config.toml
num_attention_heads = 2
norm_place = "pre"
norm_eps = 1e-06
qk_norm = false
tie_word_embeddings = false
init_std_qkv = 0.0193
learning_rate = 0.00381
weight_decay = 0.11
MLP neurons of a small language model. Each row is named by its layer, matrix (up: input weights) and neuron, and shows model dimensions 64-191. Each number is 200 + 40 x the weight over its row's rms, rounded and kept within 0 to 999.
Before each neuron's rows, "fires on" lists the tokens most often at its 100 highest values on Wikipedia text that the model never trained on.

fires on: " (", "\n\n", " \"", "F", " or", ","
L6.up808,214,169,248,191,235,188,317,241,219,245,193,256,216,245,163,217,186,234,191,217,202,179,155,173,223,207,213,204,182,138,204,184,107,172,174,193,286,225,227,246,218,216,117,200,222,217,190,100,217,257,188,223,164,174,193,236,216,218,177,147,266,256,164,207,194,280,202,240,208,167,197,158,234,120,192,124,275,246,174,284,208,201,255,117,174,146,208,246,237,232,261,150,238,185,99,248,245,214,204,171,186,236,239,175,208,172,133,224,210,189,193,199,165,296,205,164,160,132,191,272,179,174,132,221,185,180,253,198

fires on: " d", " ch", " her", " s", "h", "au"
L6.up890,276,157,213,274,200,164,188,147,160,136,203,131,149,168,216,198,231,217,218,299,223,217,235,202,200,176,194,153,236,204,218,198,255,213,213,241,204,166,101,197,147,212,189,100,213,210,263,213,221,283,230,188,252,153,248,203,198,212,206,208,193,185,151,224,223,197,244,134,186,207,213,247,205,300,207,183,174,195,217,148,118,167,275,214,251,186,152,194,198,181,170,193,280,169,235,265,310,264,186,240,233,206,257,267,243,203,200,227,224,207,194,218,160,196,188,159,208,167,170,201,152,204,187,146,129,209,206,207

fires on: "ill", "am", "ince", "est", "ost", "ed"
L2.up36,228,136,203,140,231,167,215,299,223,201,191,157,254,186,230,142,207,255,238,156,267,243,229,160,306,230,174,157,229,217,229,202,252,217,109,226,158,170,253,251,219,189,223,170,202,206,212,227,219,241,214,159,205,185,161,157,172,170,161,247,195,220,276,238,250,240,260,192,138,269,207,199,176,173,287,142,245,84,142,238,233,136,185,239,128,146,193,153,218,195,255,181,242,164,164,208,289,208,216,137,199,224,161,208,208,236,222,191,177,215,203,221,178,178,192,205,162,240,152,235,217,247,225,175,206,218,216,132

fires on: "rom", ":", "ome", " as", " ("
L2.up1333,194,180,166,170,254,221,208,228,193,155,169,139,228,232,260,146,198,193,150,180,193,115,218,212,220,177,277,182,232,170,208,178,214,202,198,248,136,272,240,130,301,197,169,209,198,203,246,222,239,164,149,203,193,218,173,117,186,221,217,234,180,163,248,204,97,198,192,207,245,211,202,191,269,160,204,186,193,226,191,299,146,165,260,193,141,176,235,158,274,185,201,268,149,200,173,213,200,135,238,204,295,246,125,225,217,247,198,190,198,222,244,200,243,325,131,233,224,166,120,161,275,174,151,183,211,258,249,157

fires on: "ot", " can", "ro", "at", " to", "ed"
L6.up1276,129,184,216,240,220,169,142,187,182,217,231,232,149,128,216,236,159,205,140,231,229,223,161,203,182,210,158,259,177,260,220,231,219,224,231,202,126,178,183,229,181,187,198,253,201,167,273,225,164,232,197,260,126,207,169,166,188,189,260,191,250,135,135,181,255,191,246,158,193,213,150,244,205,175,158,167,133,172,211,165,271,253,280,129,181,264,152,229,164,217,170,167,250,208,236,187,281,249,152,226,227,188,183,144,169,225,256,210,234,199,215,216,208,193,218,181,250,263,195,194,172,221,150,133,191,241,215,163

fires on: "|", "-", "\n", " C"
L2.up1212,224,207,231,223,187,183,204,171,171,216,206,221,227,212,156,247,188,213,215,217,192,213,152,197,239,88,232,162,267,207,152,160,215,145,156,149,147,179,216,190,161,163,216,194,169,229,189,167,186,159,214,241,215,206,115,145,209,160,236,232,207,177,203,159,185,231,184,139,192,248,255,213,134,119,146,127,204,230,237,324,185,177,174,288,219,279,184,161,176,207,178,221,235,239,260,264,254,225,81,171,179,196,168,275,194,160,121,155,144,167,177,199,163,162,161,180,180,189,211,268,197,194,237,208,160,190,218,175

fires on: "le", "ame", "om", "resent", "ear"
L2.up223,160,225,184,208,254,247,148,175,207,214,187,118,281,267,242,194,248,193,211,188,210,214,235,158,223,225,199,210,238,153,192,260,225,170,179,245,216,163,260,207,155,221,252,211,200,135,163,167,126,203,173,230,114,178,150,180,236,178,183,227,206,247,106,165,199,159,162,230,254,217,229,225,184,242,122,256,122,301,215,249,219,228,158,169,230,168,238,193,173,241,227,163,167,278,252,118,177,219,232,229,271,217,168,226,213,220,159,263,215,171,271,202,221,210,240,199,148,181,256,180,112,255,172,191,142,176,231,200

fires on: "-", " ", "\n"
L6.up1198,183,164,211,235,183,170,217,240,192,211,222,150,184,216,192,180,222,150,220,250,214,252,194,215,156,180,248,136,206,205,183,165,161,265,256,215,209,209,151,193,144,186,197,187,150,160,183,137,204,255,274,206,198,206,210,228,265,92,246,220,212,174,218,205,191,249,208,169,250,198,235,173,145,103,211,190,199,236,248,290,198,135,177,219,197,207,225,303,184,203,187,230,169,200,251,169,209,286,197,215,197,151,237,242,228,236,135,173,206,167,199,178,188,247,62,205,192,192,241,206,149,253,207,158,216,216,197,172

fires on: " |", "ot", " S", "et", "ore"
L2.up1047,121,124,222,190,190,258,128,164,176,271,248,244,285,266,233,211,186,194,224,173,165,137,185,242,147,211,256,214,165,226,168,165,238,184,158,302,192,197,206,193,200,175,240,255,186,185,202,117,131,193,130,269,150,194,246,182,170,199,182,166,244,242,205,261,178,225,186,219,252,214,171,277,255,286,149,161,167,166,176,160,212,175,204,140,143,141,258,230,186,212,162,214,182,156,206,101,171,167,215,274,169,178,231,188,217,224,248,246,190,157,226,234,257,154,152,199,274,210,253,209,151,184,224,281,218,131,143,178

fires on: " B", " b", "um"
L6.up813,72,184,186,151,164,227,242,285,200,196,149,253,219,186,188,151,149,255,185,246,246,239,213,148,209,220,215,221,161,205,206,189,132,198,243,214,264,258,136,230,237,217,189,164,261,189,160,151,110,250,186,192,182,182,214,157,231,112,187,205,181,157,201,237,180,159,176,248,178,220,228,217,281,129,181,130,221,217,174,233,195,245,136,243,193,204,227,185,162,204,196,182,215,186,194,282,220,232,326,154,135,167,160,130,188,163,205,176,281,229,207,233,231,169,207,292,238,217,215,164,128,170,202,130,230,249,222,167

fires on: " b", " m", " and"
L6.up98,143,193,281,153,157,232,270,238,217,177,221,203,200,215,127,164,145,253,217,261,184,157,182,213,295,211,153,214,246,183,190,128,244,264,201,200,175,201,122,249,220,178,188,162,213,206,134,180,253,199,197,219,227,185,175,233,228,189,198,235,218,135,179,152,182,198,112,227,241,155,243,169,210,109,208,198,198,277,160,134,157,178,175,248,247,159,241,164,211,211,245,190,276,184,186,219,225,235,257,169,213,239,196,131,209,177,272,171,241,278,145,168,224,179,154,175,280,178,255,247,126,199,118,162,138,190,230,193

fires on: " s", " ass", "s", " as", "id"
L6.up1311,179,210,186,195,164,168,102,137,199,231,221,230,173,177,180,205,296,278,203,205,231,285,218,242,211,114,220,233,255,156,194,221,146,205,209,186,228,214,194,163,147,113,134,212,222,255,177,245,199,252,243,218,292,158,203,205,191,254,136,218,91,218,234,217,195,263,154,201,166,217,248,192,239,250,173,195,215,203,188,200,264,197,210,232,161,216,206,184,167,194,272,264,218,170,186,173,162,201,117,221,210,158,186,195,262,156,112,210,206,189,193,233,170,183,218,209,187,189,169,189,197,228,116,240,205,215,201,241

fires on: "id", "d", " \"", "t", " of", "ult"
L2.up1054,213,159,214,173,199,185,260,241,233,283,154,202,176,136,181,153,149,166,235,223,144,223,223,227,263,210,213,195,184,240,234,201,269,221,162,207,145,211,257,249,249,191,149,260,146,240,170,265,176,275,215,269,208,233,209,181,258,234,160,214,250,206,212,284,188,165,169,177,153,186,178,189,193,187,204,177,196,304,115,256,137,229,103,151,228,256,196,246,225,225,160,240,184,222,240,217,157,263,145,177,210,162,167,191,201,218,176,194,256,217,151,190,222,216,163,180,135,210,170,162,182,252,221,172,185,169,174,170

fires on: "ri", " de", " Re", " re", "e", " \""
L6.up1169,153,203,224,240,204,185,176,305,199,229,194,208,182,159,178,305,157,162,152,228,140,181,199,207,129,145,232,190,158,198,175,219,129,173,214,107,251,188,156,180,214,264,164,191,189,222,176,118,101,274,254,145,214,183,162,160,224,189,243,263,215,175,251,203,236,175,153,257,325,242,171,172,245,158,170,183,257,205,170,211,204,250,168,213,219,234,180,212,202,249,163,263,236,179,169,219,227,158,187,190,177,185,239,193,198,227,202,154,204,215,194,213,222,211,185,169,244,235,163,222,230,184,217,90,237,202,219,234

fires on: " \""
L6.up722,185,185,193,149,245,182,255,307,269,172,281,222,228,154,173,191,161,248,250,214,93,210,166,256,260,188,210,191,228,197,209,241,157,162,200,193,214,221,184,174,189,199,229,193,199,261,171,191,181,251,187,217,135,303,150,142,226,202,270,162,259,149,134,167,155,203,186,219,184,203,202,158,202,156,193,173,208,194,150,256,243,215,175,143,199,192,212,191,192,270,142,173,148,239,224,257,186,237,198,263,174,220,194,118,180,186,205,233,209,211,197,186,191,234,121,157,242,250,117,261,228,206,214,135,191,193,234,152

fires on: " w", "ir", "ix", "el", "ail"
L6.up718,133,168,282,246,204,211,205,184,216,225,211,151,156,270,178,228,212,193,179,183,172,154,191,267,173,153,213,193,154,183,140,175,212,167,223,199,219,239,210,221,224,293,221,152,155,183,187,175,156,181,249,202,227,243,118,150,216,231,260,238,144,159,199,181,169,220,215,202,115,173,313,208,216,139,230,262,199,189,123,216,233,162,152,218,222,249,136,167,228,244,158,192,210,233,177,223,161,182,327,195,239,208,207,213,236,198,195,243,237,102,172,109,136,209,204,191,254,159,213,193,209,183,143,228,225,235,151,265

fires on: " p", " ch", " d", " l", " f"
L6.up653,227,128,175,224,256,201,172,174,211,128,178,210,165,205,159,259,185,239,222,209,134,238,222,185,226,196,237,207,240,222,221,239,296,218,231,213,205,126,175,198,228,225,161,81,178,193,213,205,210,170,225,164,205,211,196,287,175,178,234,171,208,157,203,255,210,230,226,141,220,214,205,202,213,146,190,108,160,186,176,209,187,127,169,194,219,219,231,217,149,256,152,219,303,238,231,177,288,234,211,206,163,163,175,176,187,194,229,195,163,261,179,247,118,263,220,222,220,137,198,203,198,167,230,199,191,126,200,97

fires on: "ed", " to", "ced"
L6.up339,216,190,104,216,188,156,221,194,201,212,140,257,208,229,214,185,105,207,166,120,180,167,263,239,181,176,145,148,254,206,213,94,249,281,283,159,203,223,195,254,238,191,175,195,179,183,228,176,234,263,192,254,202,202,153,219,186,194,193,227,228,146,212,227,196,201,146,252,257,211,222,141,289,157,138,198,190,188,247,185,190,216,180,234,124,252,202,214,244,284,113,175,207,122,202,111,180,196,202,188,172,264,206,256,228,231,186,200,257,147,215,235,221,209,231,228,211,141,188,231,130,192,147,143,167,156,225,227

fires on: "ed", " of", " se", " to", "3", "own"
L6.up1228,125,245,179,146,65,204,143,199,174,246,252,279,262,164,187,268,207,151,158,151,212,173,205,274,268,170,200,214,172,203,232,229,257,182,211,164,229,170,238,278,125,136,249,195,186,222,263,241,193,221,212,222,165,154,240,224,220,220,236,244,226,172,194,169,222,187,280,270,188,219,258,136,185,196,231,172,125,154,219,193,306,239,164,218,124,145,229,227,186,269,138,132,199,152,170,189,172,176,263,179,205,240,189,162,198,236,186,255,230,170,205,164,224,166,232,201,262,204,175,190,179,142,161,140,188,195,254,223

fires on: "ear", "ass", "ast", "art", "ue", "ame"
L2.up1279,200,138,230,196,234,231,143,189,252,254,181,126,230,212,208,293,110,222,160,202,215,143,203,148,212,214,231,182,248,304,198,202,217,247,174,203,178,214,170,241,195,256,181,209,151,204,189,244,198,202,255,210,168,213,194,145,163,172,233,239,256,169,134,123,191,158,234,199,181,171,161,213,259,194,187,268,192,164,199,218,219,226,204,246,248,133,239,197,151,186,168,247,240,249,184,156,188,274,152,245,229,147,168,224,224,185,162,237,164,186,202,222,170,268,227,248,173,180,237,205,138,202,212,153,207,179,237,183

fires on: "y", "c", "h", "t", "art", "on"
L2.up602,123,168,243,265,204,162,178,138,230,186,143,232,179,231,205,246,187,216,226,108,180,226,195,228,185,215,176,228,126,227,174,209,187,200,227,222,227,225,240,178,224,256,185,193,183,147,201,183,204,292,189,190,224,208,257,229,250,152,165,151,228,218,114,237,197,179,188,190,226,186,233,159,148,158,215,199,186,241,159,223,228,216,148,208,219,253,189,174,122,285,236,221,242,170,217,241,241,184,288,210,77,248,251,247,233,132,169,184,216,167,230,225,164,214,195,250,186,236,168,247,263,199,161,118,188,171,171,227

fires on: "ue", "ite", "ire", "vel", "ied", "fer"
L2.up732,303,212,160,217,241,199,211,198,222,243,143,189,251,227,140,234,177,142,236,190,168,230,113,225,275,154,168,229,253,171,126,201,204,218,170,204,153,213,252,190,186,239,193,192,143,151,192,124,213,222,106,137,188,295,216,214,223,171,230,149,163,202,240,208,254,197,221,222,239,155,201,167,168,287,202,191,229,150,262,207,211,146,219,213,211,207,151,153,174,267,224,181,214,237,243,211,173,252,183,193,191,221,265,161,239,163,146,110,189,203,165,211,186,238,229,239,172,172,207,240,145,258,194,259,239,157,254,218